Weights of a small transformer language model: rotary positions, biases.
MLP neurons of a small language model. Each row is named by its layer, matrix (up: input weights) and neuron, and shows model dimensions 256-383. Each number is 128 + 32 x the weight over its row's rms, rounded and kept within 0 to 255. Numbers have three digits each.
A block is one neuron, or neurons of one layer that tend to fire together. After each block is what it responds to, as a language model described it from the Wikipedia text at the highest values.

L4.up86:121174137108054123145133111143078168142074132126096099090127067156130095125144117109160084131164142148092134094138072116148027073119125126157097147041069157226102119126061137129124152114171160147070086086166136069121134095154105127095085173133136139141140112148116116073255180151096142144165144137168145128113100143117131127160083136134127105122050148114119045160135086122152158119080
L4.up234:142091104136136134182089104170158110101124156089146112112126094139092096116144113178176127147149157082098057119118128140078144173118117145139099111109131151139117146163173097124139149154135084104080121071121139076111170129181153121154147050078134142118081125159062154110109163111103139185146249143123085133108140133099145164134109117087167084126069153150122116040131105139137105117118
L4.up564:147147116102086119145136175153105152137086085118138106109171114184140163058148130125156099174096149039089104122064120149065117155125171130107136080087139139183116119111069149089139104076106151122122124104168103104085110136187131105150158147145076184093192150114203068164122126106142172104095130164114101111148102130132163127110132107070128173166079053157201151121120099119147098148111
L4.up700:109130094140153127131095153114098155135113140114137181134092248168124077214116124163143010147130153129088087121079130148105124128118153133155093128121143098158131137121178188108155100108134111179121125112127165081060103146157161143132076175147155144106131112111127149112138126122121139132125178137180109124112129084156107078114111103175217124114132142133128125080122106255135134150118
L4.up853:072152180045143189174098131108165193157130163151152184173097166147089088127122129110159121137122143119092086239180119094145160128077150100113136100087124119132118143134101107209111129141109070133132123146180165111108130015095150137153132161114097174182176136181119098067118120227079163100179083150156112146108168130137137097116127112163180159114138170091162141173149093103103109132095
L4.up867:185180082106069190118123163121195063146098110102168093073137150135078154170149127167134032099141135147059111149131126121118073086116100109143104149147154070161140169071114146106140121085128107140101129133190103130100119077170123154127116125122118102099113116200137129123146119133126099161071100158122076078106133119140122144118167115099187142193077177097150052149151087170109095108167
L4.up997:139137095117144125154029185109139095112106120162148077121097127100117124126141140143152047149100139159063052124118071181117113137073143082131102113177154124169079156114155162224111142109113087135158151023098099073094074155164138209115128157093117109158114112127137134179140145118119095163146118171167103117033114112191139130106137064053169131122123114135146112059170118155092101103163
L4.up1226:191118092192077044135143108136148156097043148141146138113161130152105110096129089119137079108120143120065152134130139126124166126149136149157166087107134057090084100080111157090160052160139115164112111124125155039110127094172115140144125120120116141157097133112076132118181132110133113158152113177115158082198126146142132150146092096105146133124182162142134103127091081134143119147168
L4.up1320:096161096148030095141085145133152152129104126150125105096133156160118115129147146175152086234099101112083127140072117105088090113053160067132072117166127138153121150093094128115210153084119111137097148144155137062067086084168106174141131168100122145148100080124143071085100184161086158073090121148204106125127133158184084136153082094123176114120143097123172080127087073195108122111139
L4.up1332:113100120194120098140082133156154104071099167138169136184141169183105154130069138151177192208126149049095050162140175120097133170129183138077115121156141031151116105090130165102115150124135099141120120125147099151097151118120134138089105132101121120132137114127162116160137145132101154133171131189135107083141173143163106104137171140129145139094128118114070116152165089167133114116105
L4.up1400:141159035121121123122126138143123148062117095145178142091147185157110133129105152102119091145121179126118100095146141155175125093073103112161114148174095134144122127141132174074122116139161151124128177189125153180107119110150134151149153145157093130119127155119111140154128154159061136134169177162119128154169150125131163148095163086123201128174133153131123115196106094186093120118099
L4.up1550:139155073132089169129085167114126115111074134093114134179125136128132152169116166085143150157072090119102099145173121174115146099124176097148090132124132155123122124092148153167152125076102135147198158118100184066080042145134160147148172080152144140149143162178179147090188138179153114087112158169163119119077136136115085161125114153099125189181098160119113121144089115175182121074127
L4.up1565:131127068142136164102130088100195222051130142141160148137141185153130124119097120139131101165133255106071146159106109114128164185125185127207116080149157048180145107090205177135140112088130171142155105150159141034149131131114065121138127131105110116111152091136153130111162172128109165087099104182177108083113121140088146144107111110113138130161149103126112097159094060147122081123101
L4.up1625:174141169109113156132099099132169163096080156094149139132043139171142174108129100098136088147162116079107054113169188080141109088110180136081081042109106103104085151075097133160159116217156079080126174132063102116084135111160106124095137147125155109121149122134109157132129169139096124087160141145154126148179090074152130162123069116105090116126111119007148145159120119187147103059070
L4.up1895:133138123178132153132075126136135182103100135134166083102105144115156104162138050196143058141142138130130156126099112135105123127123072078098157082105163118173142126113155155128180193161149104144111128153173166142117101068142095125152125124118115164140100119137119141170169150139117122103048066164159147140164092120069127085096171127194118137151113075085088093122084109194063118144161
L4.up1917:145124164124067159148104138119153131108109139146164171117140163158128162104097099134153038192135153142071098127129157119070107119046142092118134112152161105141119165106102175087157128075152135130143140104166150105098114104167110160143110196090117128135124105120144139132152208153090127112115119158167110151142102108150080183132116062112192121151167108152127120138161085199151117085148
Description: Sentence and segment boundaries. Fires on sentence-ending periods, line breaks, and table-row pipes that close a sentence or unit, e.g. "responsibilities.", "|" starting a table row.

L4.up74:131141097177124174140105152099060133127122064170173084158133131082131159097098109091083171086121126152140137136169150091166118122169095086174178160145144122110148131039144141098042126136129104152118131146092172186068165097079128135152115113230169128169168120120114127106158178124052122179118166144138136063105213117171078154156161104101121141069135169102109154165122102097109134149156
L4.up152:160173144152119061150148165128117107113153142091136129150130110092140107115045112204105148134098112120162111129168059119147098146068102109138123123102078106096116162118101028135163173103168147122127134064075161160158140111109141157181069140103134099093107159134126142094072146102108119174159126117132067133155140121095112066112168073152095127136115121128176176157143095114107128085240
L4.up280:114121100110135150158186111139160138155153116162088164148104129163131103151132114185077114083106106156146157153147132125151054133117032083079117084091122050085113128121127100141077066128103063173166131190140140111097098097118127123137103128170113103138118169148117145173164157157124207154149138095129119156132104134190119158218255175118124110131102110143088146120096107144127099120100
L4.up460:144152083106087111119149047111127165199168152148137129086114129144179134124117154083133097111087106127174126130164156120099163132107119133128095127146162098121071151070123085210186095103162155127098100089152098101186133172126106183114130092132092149106147128118114083080088156109074095141112115094133153100130174101094131147104162165124103123106169063130131127117160110130101123128131
L4.up479:169153115128054165109130106177087111123136076171119113086088155114183104166085102178126172136063074139119161133105112127121145164147157139140132119133154158146129094149135107132120165209082141121124063108104138181144153133110168118119168146243093087119153101123113092124192109179104141082143157079199147139112163141098150154148118129149150172123093121157098193117157152094095167084119
L4.up493:132193157079092102148139096105096139164136054135149112153140116125145159103163160133133110140130118085108124063107106119096050133121096155095123176091100084090094108181100111155124113092143074139152149076105122091104135148074138096205117135109098150114095138131120081116158107105166128113082086156143087114133162118156129185161166157169115160108113043127157170127147169149071100159119
L4.up590:057102138108098136147123119105140142155099058130169132113117186078159152133151164165130120089095093110203122121143177158106172124094084105139106153163145118109133086113146147169166136219103138108182073085065098137119094111150081148067121115118145104110086139134145079105083109104155069164109109118172191081089189124143141095176175113109077129133127172109128124163105129123098132085184
L4.up892:126000129072136150200074172103153132115106140154140187141153135114104126120108113094147145123114129140105160128156097119138122094055164114125128143121149094128196139070107018154144150111089126184121131151103085154117156154128115174128073154126080160133096141134113096110169133138125135129117165097186108103145121177055128108106125072151112103108123161133088152129127144071142087089150
L4.up1081:140134152121115076082121108128087131029126084051127140125085147140101190143129122151111152114129097166131194093113155124192072109138102130132171079116197082141151064105084108097180091138127093143105075108140143088152187132100110145144073155210179099064080111084133107163142152156120152155152143150124127133101087081154129125108168162171156137164128140143104104155153114161109111046153
L4.up1232:115148159132113153137166139163134161160142099136104087147095148153074141145121161137129059085169180127136153099140130125134111148127185079142162089123166194133151139138110139086154156226137131153112101154095152079153102130148109142102112142223151131137101159168170164153133116100155145155117130107193158057127090109133145118137155185102111122145066124148098119155152144120087126161121
L4.up1299:062179101111048130126102094156152130117152117139157057095138162110131135159054150122070150119130073131130136124154111124142163124141109119110108087104153092092176122087118078133100119121105085162197151136124149110077165068062122146150079064144148133147117135164092143188157083141130152103125137132126134166116099138117126139088178121064147103185092159126095182111138082123118118170110
L4.up1422:112180150173174144148167126174132127153122130127089188120112143066127135105137114161143108123159108174105125213082149095106136122155107084128092161100130140123088155125130144168111159141156112076133143158092138096160187083120146156161097133117074074111107088098150098122132115110052112135156090115210136119172080089120165099149245127151087171172132191085131167163088147131176132101090
L4.up1427:183141069098164124135150120039145152132136177144157084124122193070130164121150150149111121132079225178143184146183118095179119141136109097165142088155129107120170048118190068124139140117091062224225098129141139173146128126159119188158129122099154145086124118058084105119121120130079136181169142096047046155169175079133157086146135120154176107118125115169080120148111159143120073079135
L4.up1465:089112114110166119200057163153169118155142154156142176099016123102192129172104139108138146112127093095133195108121115156113108115089136095127123087145137148138114090083113093129149104137115113131139151147132118140135087108133083192154120131125093090132114145130136156141102095136148105117101132143102167112152116085123124171126125129141132124088142109147157131131125154157142144140115
L4.up1641:202179055147117168115080063116128078137054133155154193154130154102109174113130168164122100148113158121112144122159189150051149161125148149174202162171174157074121117151222128106054076086087123115207110159143156138156102139059097129082099115146087127144113145100130097135176107177118113137158088142095131118117116206162112149141151097161173155100169160147114134132178147159105139139151
L4.up1682:139154144161110156114192199061182111092141110161101053101133175143122139192155127201152122189062107145121108120124139138074105146132130138105090133134134147127172114161088105187087111157096100116218128148082163094166131130068172131163142132135172107098114147179130147102156107156170133127096205090155120128115140109185121133119151158188129126135119154165161162170152089132132105087155
Description: Mid-name fragments and quote openers. Middle fragments of split proper names (Elis-ab-eth, Z-ach, Mac-D-onald, Bes-s-brook), plus the opening quote or line break after "said:" or "wrote:" introducing a quotation.

L2.up1398:108159176133121136169191159122101131093055134116145152125141184156112096124169128121180141146129138126176144081137131125124138135147085098131069136161160101075141132122131157117161117095132117165106144147141120077103123140125079170138145143122063147139174118126111118125141145166125100114123107125175130120143114079112083105120141104080137165126154159114130103106150096196156092000129
Description: Structural breaks in markup. Line breaks and markup delimiters at section or row boundaries, such as blank lines before headings, == closing heading titles, and | starting table rows.

L6.up885:190103112116016216154064152115104177146140103160092183093100125140072096102135170141124110143120171158102143129157142129114170203126173068113130093147172116101181144116091129080097116070091131150143133093154141151102163133104107106164143130146130175159170155132119114139109172135091144135146129170184090086146147114069125157124115086096091117156129127102105191120100096072151102095118
L6.up1634:114135094116118062063078190185176109133062189121144100168092108136106117174120115127151123099166057129144134119097188148070182164110116129107137147152141116102143138150194135197105160121114100134121108148148124138137137118147132138119190141105162108150127153163155120160167165142132073052191093197152141118104152132093095141110162150097138119065127126158183079133125137101085114122135
L6.up1644:117112161148106188136118143113121124162147157128103184148098085143108103128137147173130071136137142150124153125067143153145147146095111102074157124095123122116114096160085171119126089104081161142121199119186134126105161133169074107171092116099126171141071181138084183160118087161146058182142132113126148124128208091135157096111181112074135110123130165099127167122170048145136094145139
L6.up1908:090070172163153157174099068096168171133141110160120175113117096107105128121154116142127162188126134146158093131136194125162155080092101109093096120133111118091117142127117127125168092139112109144116128106166169137133135110168109164151140167137174131131128117157160128076113137090086188134105092111122208113136143095106131088159110078154096142112091142087146133146139070077144074121128
Description: Family relation phrasing. Mainly "of" or "to" right after kinship words in biography family statements (son of, parents of, born to), plus kin nouns like father, husband, wife.

L2.up1879:182108131178211094218088167132130104144147091170126087125058088122143236165125145159097115123152199139119054123152146126137144167120108115125072113160122093114107167084156119216137131133138168207103088105175081143099105114141136110171175149171091101139114071116087108198113134112150094092092155175185140158124112168109123109132214135123107144123119121083168123097091130165147139084124
Description: Mid-word subword fragments. Middle subword pieces inside multi-token words, often after prefixes like dis-, en-, cons-, e.g. Elis-ab-eth, dis-ap-proval, en-ab-ling, cons-ent.

L6.up132:138150166145063146148143064128137100053113148149076102122155139113124180162183143213140094120134103100168185107139083159132125096151098117147092154096137168131122079066142080179154111180078118121138128080134121186100138116116119160140117124116195106136139119135172103101138182139078152105143231153134125129116093110168120122181075106126123108130100131083154106149173074117124128147144
L6.up887:101143105160140080150140111118174129099078162116131113109150202143175133218118181147142101174138160100133140157131133112103112138082155107136076113164149158159079124119146118172169190172098148146095120126121159133111201154137153112177101171130142146120097141127149125145219139069066131106050168143148134155120127111162100126122118113098147119142115106119085110159172113091057075124093
L6.up1144:082174072126067105145183139131149121102072116144126140095104148139118151143096168113123146124107089144146100135156123123105152177145139134184139106139095141142156120067095122096124112116144149189083149158123118111172163154122145148091133130124132111118128098138235120118141125138103136091134152151169125154080132114135127155169114146156164177163163160108159148136140086096129129118113
L6.up1657:110179057074103119135179106135131127130137200126110086148163107151123141108182123165096115117127108095148138160139112127147125154131101085141126154178149108134100119102167134155157110105108139110139164170189145138129145047126153137127172139146198147125101148138154047107086140085111137097107171188124158173095088220095138144168201088154148176126156161077137203143147102086094171109150
Description: Speech and opinion verbs. Verbs that introduce reported speech or opinion, plus a following "that", usually the verb's last token after a named speaker: said, stated, insist-ed, noting that.

L4.up106:135182086126167149138109151109113116183088111095083101123114083124115115151116108188163165134173107060091129055133154107177163086175115176138107066083193062093123139140180133145089094189099154091145097138120156107137159048091173063104181147115101121131163113124120080146163108116113151130181166094156162112112140118163090112110120124145167125091188166132097114111110113090178154060150
L4.up129:089085118188090115133077149114151120138093112100114132128171139144082147100128119161146166106134096095137132096113148116105135072121185154134159176103111135125114137174171152161142114169106145148145137145096071132107112137064103139121102140095074147169093157162123141140173147131165093119088153140111100094124152111135140120078108089131156116140114120060111113153087082092154099127171
L4.up199:064128093188089130087119125114178167142088150121123098102146149139090194111125085086108146150104115091146091146097231146131205149172112102129144150155135103069164102130136159097234173208103112135121166131148139108123152153159136122106106071111134178092123162111143119155102118115082118133155152162078094121155159151150082081083158079170142163126128064083144090133144149142107072180159
L4.up211:168145113027145085085113128112181089157041065162146143123133130081133071065148140058160164103097145162129126150122108145098116109160139093108092140153115200103174071104094106126055126087112150131178145177146099104129161125130144124119123105081159106118100173161088077141156170115138142067072098120148146129112149153132138127100137165104105111106121166131114108127108109138150177120116
L4.up222:147161025108057132075136110159184091090108123116110163079142118089084156080068122158161132105161141132149160090134101163124177165188145150075156139109134156121124137147088136103068131124104149158083144134120122137155182145121117123112122137125122090154097217111124064157159148095146158089181111181125123085159108145121167089128194146095115158102125127131119128170108127126084131125159
L4.up259:119122187171148137107116169092090107101154143226138187139122150113096114136085112116174049173140094201146139124184146151108086166130120132020090100162148134093113086121073130136120162094118134071134130139113062137096148203131137140107115098110152110121101152113172141128170112114123143184083108147226200142086162143135087058171128139139117102096096137120132152121120142139128094104203
L4.up626:102117175106152119155123117178117112133110075118117140070150108141110183139113135138142080096071193141113137133122110115137114082171192109124149112127166100106125093124102127215076108108083157147113233134134152170087109122201142140120149125157126101184080170099175093155136127120141145103119104094097122126106134160108104154115128090153131102110106094124111180103160118095066138105152
L4.up844:178087072119128134123116220132179205132068099110145132105139163167171129072146076129076173131101186158130157120078108140155143183083156138069143100169119118082171127118150176120178179113131133102103138171147120137101161138155113091137098181140094083235144119152098113103108103182068189099119101145138130144128170137152106137102145077121127170134052110134134160141173125152182133085143
L4.up885:107163053149094148059095139109122075122092109123116139123139168181155095087074098122077092126090129099111202061120100150159151136138111098122114122134176176128135135131135124151153132087120106069172152084107142140101141161143133092074113146162179104116200146095120067081074159084150138157160109125119102073125118071144119075075136182106103153134117160091086088167152123127112160087140
L4.up932:151090162117114180112107115128108132135074126144124101112157160142137088138114099143100128108092123109116134144090126206153127138136192059143095143138192140101137092062134154204144069119164130133150104155189100137114168123119114159094100091122209097138117182154166123149130160067108139157173125094148122139108153119151094123126181113127153157128113191125087047116166117123105164147118
L4.up1064:158146107058122162080065168106122126103099152150127112135154159143094129087107133109111162130166147084132153131140154130195181139134179132104154149153126095141159148079116133133145137097112123118150059123163100120067154157006131125098109174186157235163129183127135129116110129183130087129115118171170110171120109096137139141132191109142124093131171140164167088124121110147138135095144
L4.up1203:158136127111110132116175119162127151137079148083095157060140147097101128134150123163137147052139135189075136073149093115136159153100182145120116092188103126096161141146118149221156111147145158114113125118162131102093144145134154154106150125105106132241109144076082197131127183141134132127170104098062123175103172183137133138112137116107074119168112133149112146155136090125155166113156
L4.up1444:135098180051116119166137167211099070123125151081123128166136166128090121168169108126174140122159120039164119152105148154108152091104181141105120116136160147111173148113111173121077169161146144096123125166080141122122143066123072112111114173136156167099102159172132082183143110143133131137115114140118105152174145170110104089119106121133174146107097135158110157171202148148154161148100
L4.up1515:128124169087062127098139145122090118122160172103144180126118106147179119141077059168118180121147115112133128115112220117103149155089146091121155144168137103101093143131128143237155152169102154151143113165086090095176143141071182117129139173167121154156108149170176109169153120117170199058148137129088095112105155098167073112091157203088047097179181063077143161096120117198071099146132
L4.up1687:166177097139078133179125138187154171090154075135061173145128090151162150092123157126088161163156145142115148167089156192139123156106112169108189087098055114111122094161121134156106151183122160087147069132130114142130139105170138137132087081069108127151132205091081140125118138102176117043137112192087160130159160124156122113195149108125121149104149113138138126124154154107124096120147
L4.up1816:159122102133126166124164138111121176118188092118139192087111144185121162120153125107123131098101109151144180090136101177215139169050184189161156133088210097132146125053090170142081160111169128092158112127125119128134156166162146120153151141139107158129135121131141103111116132135120125087174131115087051120100115153192089081169151104106100113119154143098125104084092103093121132112150
Description: Family relation words. Kinship words and the "of" after them in biographies, such as her father, daughter of, son of, youngest of; weaker on other "X of" titles.

L6.up41:188129043166107168106123131088057182103150171174140087126185175099128144152122124142141062135173193136137135090112102112088169113137135110143092137210143079163089136115160127101189112093140138128175205107139162079120156072160095139116133156117111128152113120159096139109084164120151116154106180125090103154149095105116170121125201101130148117120125094145080125128072112203102125075119
L6.up71:122099128154156076127104150150105129082127156184125108119139181116135119075106168122132035131125248166072117131132116090104144136122156116119135139112133104129137138127161146119126127119166117166163114176210118087115174087141112131166093157111114122190090112195123150166118185106143144115139182122102125133182137085182148110117096110109140184201170133122114130103082094091162103102151
L6.up583:105108105171100144167123163110185105130123147160141096137147179157119132167130181144118071179169133183080147111118147149037096167123181092124113128178129172150123165169176153108182117091141093096178166129134169092124120079177084170145123151105103126120113102147105158115135227126085118131134162090135120154209122145148092131202133096160161153156191147129151160132114063126116151100118
L6.up1876:106117112173142130161111173104140152089150158142141090097118162135096132119125236142118112141145235202123069101103142164104158133142115119116138145176150159154110159124158190073177160107183129115131118123177120132092120091158157172112216176109125132117145149143146127148102200128097143131162173139157100113146124063149162079123124093143133130158146090158125152149082092166180144146140
Description: Section boundary markers. Closing == of Wikipedia section headings (== Results ==, ==Track listing==), plus final periods and line breaks that end a section just before a new heading.

L6.up248:162154151135051133150108059067189117110105174123076146120131109121153135075125234121058152131191093114151151090176154125108120087116156104189165099112093113116116113131103068130128096131118107118100175137106165177182116115200092179129162175095207076107117115133117160125192118177138108023151165120135130130089120060119117105126103133100136132167233097126094168177127115133096136109127
L6.up285:031139131087007139168083141104126114150120130091154158143128153131121143106159138150109128125147134089109124100148171128085097114168139079140151082147129138126123150159094116146132151184139066113087100186112199114160168191142125120101150189148148119128120114106068148153137094091105163169116116092133179101133135124124112107126129148110089148156157132142144171153112144157108127134116
L6.up886:094154099144127121109118137143114209083025102151089136142117163123143107128085127126151115126174151155137103123086171173121118106184163096140166133118148088150142099100128173112116156235143087136201126131092147144092118134141128159063132147134131137133107161122160155187192125122099072114132124116186129038156108188127110120085125138165085187124127170139112145152112185172160131083118
L6.up1572:141094131144153157148126102114172074174077143126132154161063144121145118115165138124132115171150149154127069128094175076145142140132188099070101148105149092142125119107144116123144120172054114155130170093175144096208093140195048165066163129122158122116102131102086140068134108158094105103185139140162134107074133173087131160177109096099110163127161197146170128167127127068089122114132
Description: Possession and auxiliary verbs. The word with and the verbs has, have, had after a subject or comma, introducing what something has or has done (has become, with a television).

L4.up55:112103166158083077113085158162098138178085153149168113150180079160114134137152102132182090137078156129159158115089117138125172162145102176118135162166138111186093113134100083134150136151100131133141081121110156127144130126101073139140139132131159176088092121188126126159123125082136113141115148148146154131097147157176162159137123090160055149103129119114108091143148092077109127141168
L4.up89:109149108108174147132135118149065115176173149138088128112138153129086080176182132145130129127136188136135164124081111087222147115136163156042157139144164116166117077169194068124155127209087081126137057106108152137104138122135117092072127151147166077127125139104159116145168098135124131103172134135136150091090132168140097163153160128105109149123136185092128151132149104076154108146141
L4.up97:127118156134065113070095136070142126124139149115137183166130121105142114171134125189129113158134140133119092116120134182105171159101057154107112164138175150090126146107158145140130109113091108101109156107181114163148155164166113113210164153117091134157096085135074119127073137156211060079176135116098149171173134149109159041091119105125132105146216183109096128145126147116156184153149
L4.up159:094158119142086129107094115119094101156089164178131117136101100088119102118142193116130097104142094167159139113121120131137092094154169144107115064135144174202152113137138118124102107088141153144102104187159109171142151132145151110127114121097140142140070103137135099132198121119052110085139171189138159129114080154149042134174080096109040080073143205086054167099144122151094145108180
L4.up202:133149084094183097150073121170144127112105151110057104174134112134109125075125101164010137116147066138104181181145097150069120131088142159114115107137116057155154119091145123189062091121117151155093128115097141221175111059106145106151128103094135188086149147180145162135124074089122130137151161128151151117184126115155105119121108090138145181096148148134145113158135102142152134149135
L4.up261:170081115085156106079143104149115089174144144160104119150109136103149121211127134167136119170137115117152111138142142102173083121120149115101211091147123155098089111157128145118156096095130079120154141105149091138143152173180140089081113161181100132149088193151187085142142176107076125131100109134137157130073081169105101115139097086153139126173116101134157134034137191127060143148124
L4.up436:127074141152051092113069110120177143181079097136158102164164111161108095123113126100092063049187107141149164168150126099105124133112176142109142106163138161110142135115129117158138135125127140138095128131140133142089091106112131142138106127142138150135123117113128117142140135146154154136124079176123125136078126124086181136131120159206093143149132140162128132119113136094091121126123
L4.up651:133134182156085128095149145126102140122094168149118115106101135070108122095110141161133185128038086135097132133093153126099088102120153180068164096126163108083061086138170148103166081097141126126122096145136145147164117058132139166117166187149135126162092126128088128100144116118162137087148110152124145173082092148126131096141189131160168155068164168125137159161095156209093193132099
L4.up904:077156161143101121120036119112104122184134133113116125175127148132160139183126091076166131140123111160162089112124103157135163190139134181156148125199103194097061116137094154146184089135114118141192095101123159080074194115151112170145139131118102145140097176149094123186131152119097102091117143142155141117058102161143152155115083120080168148044157136089148139164124139101075084134086
L4.up1094:163132092175167156143154078105180147118148141159129087128084144139131097147068124179160139147176142169137145070105170106134097085126152170123139085117163118099098119144169108109126135186067157156145119167134205107104119115149189181159164142132134130114110085166132167118112139111124094095129110130178144104101175144173143178124112141138145183107104101090138157152111149161128109119127
L4.up1144:068137157093138082106057147097061117095125146055156071137054171122105071133128185167160140145115089088160148133157159138164113113157141158157148147150153105137116159169092169117067139153126094032127129151132105097146157097143126089168116124113130135154085113118107119133184113101132156095140123120138155072104193097101123191077151121154131083147098158098185131109135086152080102086133
L4.up1445:087114091148118131157113139066111113140097163092089117208118101110094138145090173148117165090138169133145154125179225144159146128157118141069115115119124151137176105125113088171165185110109137087106096074108162120083066155202084096119114160139180122153076161118141096091159232141093150127102127157106106135152088113103131112118130172181145157139170093135106134134086117163082134195106
L4.up1529:135164147128087107150130102109150084116130185128153098173129138159166072127117186077121105093075131188112168121139045079131076101170092152148170118076133093122138165079084169109177108130116100113102106086127121166164143177104159113136120097135148129149150180097106105113105107156104151154098167194131140122158129136098042114156063120151081140119078122118112138179107109093117109093146
L4.up1532:160130142180105174149098141064144122164111105119122122167145123105153085093119149113196129147126122126160161158137114109109119137166146172186197141090049117102133097128116110187123140109139185184129106070116108110072133118169162082141125156146101148153078184085078101132117133043137144101120127139105158147084079132086110136099221123158143141104145113132149123143139143164103169099103
L4.up1745:103125163152081132112137108130092208110146077083137091106118131174039161131138150188148072082072085112137184102142193139158133149124060148156122112104179186130124134128172111134161156199122157174157162110147118117125194118170142163139104127119145102137190114099083046127171188122140082088098140105099177111151100136131147089079120116139126172120177141154133103130097142149112180141096
L4.up1862:130151131034108124075124160170079228164127114141149086135090119139142155128148135096180068134134157166127137118139117116160107125147098093091102156116173118118146155076151107104161156151115131082111143115079133141118114139157167106178075136132073132085148150101097134166117155146141158151097155136158075088110099064077172175158126146107126113089109103107157138148124046110139109130075
Description: Existential "there" verbs. Forms of be (were, was, are, is) right after existential "there", mostly census counts like "there were 341 people"; also scattered mid-word pieces.

L2.up888:163145137084089134120154136110141121126136173117117142124115113090111064106124155146138139118040148141133152199146086087123129121115143232103170093120100115126149150210078144145127144112107127141146153085194115121090162134113137126074120153107085097089160200158144134094100150071137141135149112112129102130132109077096091103101162126142149148079110140144123175156101092103159157159113
Description: Biography name and kinship cues. Tokens in biographical and sports-player articles: kinship words (brother, son, wife), Personal life and Managerial headings, and fragments inside personal names (Dawson, Lonergan).

L2.up753:169132160070123103164117140146110164116081117105108109169156166130159070132070115150127122107135124098117080104137153148115158118092128179145148184151149173086068093133109061110103165129155174153032153195170162174188075103135138149122044116105130115111122106126113098123111127120100167089099155114126113091092098100183172186096156210081120094158083158209071140123195096151102117118079
Description: Mid-word fragments and "of". Short inner word pieces right after a word's first letter or syllable, as in c-era-mics, car-di-ac, Rod-ri-guez; also "of" after total, number, sort.